python train.py --num_hidden_layers=13 --hidden_size=768 --num_attention_heads=12 --num_key_value_heads=12 --head_dim=64 --intermediate_size=2048 --vocab_size=31239 --hidden_act="swiglu" --norm="rmsnorm" --norm_place="pre" --norm_eps=1e-05 --positions="rope" --rope_theta=10000.0 --rope_fraction=0.25 --qk_norm=false --attn_scale=0.125 --bias="none" --tie_word_embeddings=false --parallel_block=false --init="uniform" --init_std_qkv=0.0169 --init_std_o=0.0169 --init_std_up=0.0169 --init_std_down=0.0 --optimizer="adamw" --learning_rate=0.000532 --beta1=0.9 --beta2=0.95 --weight_decay=0.27 --lr_head=0.00459 --max_grad_norm=2.0 --warmup_steps=430 --schedule="wsd" --decay_fraction=0.557 --decay_shape="cos" --final_lr_fraction=0.0 --batch_tokens=131072 --max_seq_len=1024 --doc_mask=true --z_loss=0.0001 --train_tokens=928800000 --max_steps=7087 --dataset="wikipedia_en"
MLP neurons of a small language model. Each row is named by its layer, matrix (gate and up: input weights) and neuron, and shows model dimensions 304-431. Each number is 500 + 40 x the weight over its row's rms, rounded and kept within 0 to 999. Numbers have three digits each. A neuron's up and down rows have the sign that makes its largest values positive.
After each neuron's rows, "fires in" lists the words (lower case) most often at its 100 highest values on Wikipedia text that the model never trained on.

L3.gate1646:454509453496531526547575499431495518495488530466461549473461520557551531495456477503488481552546451542514461562558543494508421572513479545475551543573447489521522522515497521481472472435421542508547532523445494553535480493503529506435495531527550450535534408489454465524448567504455430514453511460497499482486530508495489515489559517520455531540532550467505437528580484512516413529560
L3.up1646:470528437470565523523531505497453467483519466550462513491573524557532472533445516527550425548503497522505461488504521523579520540548454448522577537567511482477434552490484522588469517464414553477544529511443453527518492513520469490472504552565525494496535425542474468509457519496476469484496531536522507494498515443516473469520515468469465558441472536448533443533519501435498465465505
fires in: "they", "women", "she", "them"

L3.gate1559:492516538486501482466515444470477480580449533492510519452498467564558436478512489482491582519472521450455552569499489497426574529504436568473545529476488446549464484452518493489557457465544639511537517514503497462494461543451531511493551481493532507532474452504425489569554529520443465459483563522490502562446447446515467453495501558574510517568534556488489506438515569497487461563573
L3.up1559:539488472555441528553572527497482474589536475392548475462527505538495483544478453519493510468499502502502533474531501477498603448531458500418472442499492492519525479546496505531597520448560564533537589530460551484512531503467532542489461542475511517540480454469490479494529490490495459504517523450494509460453475490510470507424587553533527525544518576543485486461523490449467551531527
fires in: "after", "having", "upon", "following", "at", "on"

L3.gate737:472487520491521439522491471560519442455474490551496556456512534520596462452399494499508448503565450581459495523478399477485465523483450526464515494532459486584418543471468556426483527513481488470498523545532482548545497472478561535471426524530545499515574532494433495552514483497532520512482497423467496456453439467516504514571444465492457528470513577509490562486525496549532524508548
L3.up737:522469504526532455579464553513490462465518539581553479520515478548526516491458413571501491509507481542423512564475455449448577479494474383506495536512520470564477571550532510476507481531523484494564469560474434548501429504450516500536456461499486511506539489478456532488548461436471471546453527499520470577516594553496491514520524579494478495494469527478480500469496505484580465557512
fires in: "it", "them", "him"

L3.gate1939:535495535513506519501566416461460520544485517439513407559575523552479442494451518495503505498550501514494505530564573513544507533486549529516520459480541552569478466523540458510461474493573563549516570493476499413470505518475514495439453484467530499467490497477508469477478582495487492473476536546533505478470541440526439462556576550489587516485451501528440506491558469467556520510519
L3.up1939:495485515433429486503576451466484507518510538458513510520493442520512430545480407453508524528477475442486510541496491530521582459498547490425496483495552411500560483526545469544484484509463538457480516502459556449517503517508528441471452535538547566548470554463451466451512447511551467494506505527505488499462488455548482396499519529531568498465431527546564461506485466496495466468533
fires in: "after", "by", "1978", "to", "following"

L3.gate1608:469431506460545485494496490534493506565488630497474490507479520478510510486478470576466547413549475549455490543522535525525557495501603517529466482463463506480442593527437532470529551513455462546440487554547498459510479506521550452439462488555520494559444570517544502476528472516467492586460526502565537502442564565460509447599477466497521468588569556523491506512444514533510521503493
L3.up1608:493477466447561473519465547467453501509499541541600478551538557440630510503460488474548485509497532502444502500517458526463506507433509538486494482513487490471455507555431513461530574559474493479558502456475500515527502535523444535510521547516475492542493562528486530462540471413569546468426475508452474499489520544468519473579538473462508525469566567517488465575423567463479528571503
fires in: "half", "qf", "version", "quarter", "sf", "parts"

L3.gate1998:480518581527501491563448502569463487441541499600501471503489523555563483505460473526431479475473488519456406539526484537507517533476526544442529512492481471468475488532466498460520531447500537452515534531528491513569404466531503513489529453431472486491517506498448452506445489505490529535505480492436480587503532526527432488548535488452459561529524554543431493459508441542460522632477
L3.up1998:476507557533527445514439393522478513388454543501573434499446445541518465522448491518501469480473521510408485500534461538496483505504538465473516536459448502461461498475488496463453460461450505430452497516549483541521432536553507504510477488547490523506500422490479531545481528529519516460538519477493519553552483498472500464544487474495454531495582542569492544475500482477495517561507
fires in: "years", "him", "remained", "remains"

L9.gate614:600537490525475498484466464449481481588493504548529432518520466497503462517502403464576513515550530512554518534543502512516537426432565478488503490534511439518448597504529487507431473474571577433590527464443506502513524420444480495437483569520463489452486458493534532452388522490562536619492479471417496514484485448461484528518433578469523524491463472458470438475486541472490450444537
L9.up614:496516462551431429502561441497514465433529487492537463458472480492497483534445494471572487477500509544520433509448449509521510498469456454437486488564518494492491503550524442496452458545593567556527470474502515454492450508490539482496515534493444571528486514491496483470469475524544517526490497494456481560522452498518520550477435579512475530520535488453471469501465517445580573485536
fires in: "to", "for", "of", "by", "with", "made"

L3.gate708:512459580480450446518523393467536498479505515513485494444460479534520497481479496495471506519539502524526523507442473477522524487485535492516530510435510507526455544438481491462496471477473511478496502537501525499588506585539549535546439457531523486499537609519464579529498500459448535482535393461534510556509441531511450522497464524487496493508453495448517478448466522519482534618547
L3.up708:508448516485529457529491477448493470465524522513526491501532512493494443487457514494534514531538489535507500461531488462473546535514545422544517520498547530538522553520471502410582496573423502516463530480559483503544473587498519417528521463522508528483525504572518575518460509495451509554459447502497572548482475458542474456530562519519393496478428458557505455490497475541473494565560
fires in: "it", "itas"

L9.gate274:537515465488548428465516553521531539489626496484460471487446505509564520469489573462535558493511598520543499529462463486554541500509580470449472490495528523486533529490476506465498558470494504518613478576482560475478495456391511515526496512458488537515558532576536556526498496526458456449539526461505508559525516466545467489510509554535475565531484555561465457546472508458523467481518
L9.up274:566533481540418482407523490512489523526518564488533446463448553504536507556526494456523508440431511488478481515444571383512567502473472518506491472543472477552529532523485467536555474492531486507500484559557485516480510493501502509484562491402402463455519508526509548510495491425515583488500471465549495486477550531551482501444544441560503567507487545527509519475498505472538508485503
fires in: "in", "of", "on", "from", "at"

L3.gate2008:505474512462514551481551473552582451479487465493433495517539474464520510518561564445578498492541490412519581532544404502480458463481517486484561529472478450494575435506469445510489496515507581493595467479466464492432511539527503440455520506502519504535538527437456492479550488474457549500452503503439511485497532431544569497542487498569504572486510559522520515484373500504472508532456
L3.up2008:443514513548547544495469497597463490495453493454497497521495448469478544482516588536524418503547520471473498438472455539548456469486484500520521543508501457540518587537509543533501494478474606558493465529495529527500507499460443452507505474549438551469503495530485477497470432507470469524421513482542507462446565560479528501491511503472505546518479467485514525461422540539556527577445
fires in: "by", "own", "in", "their", "records"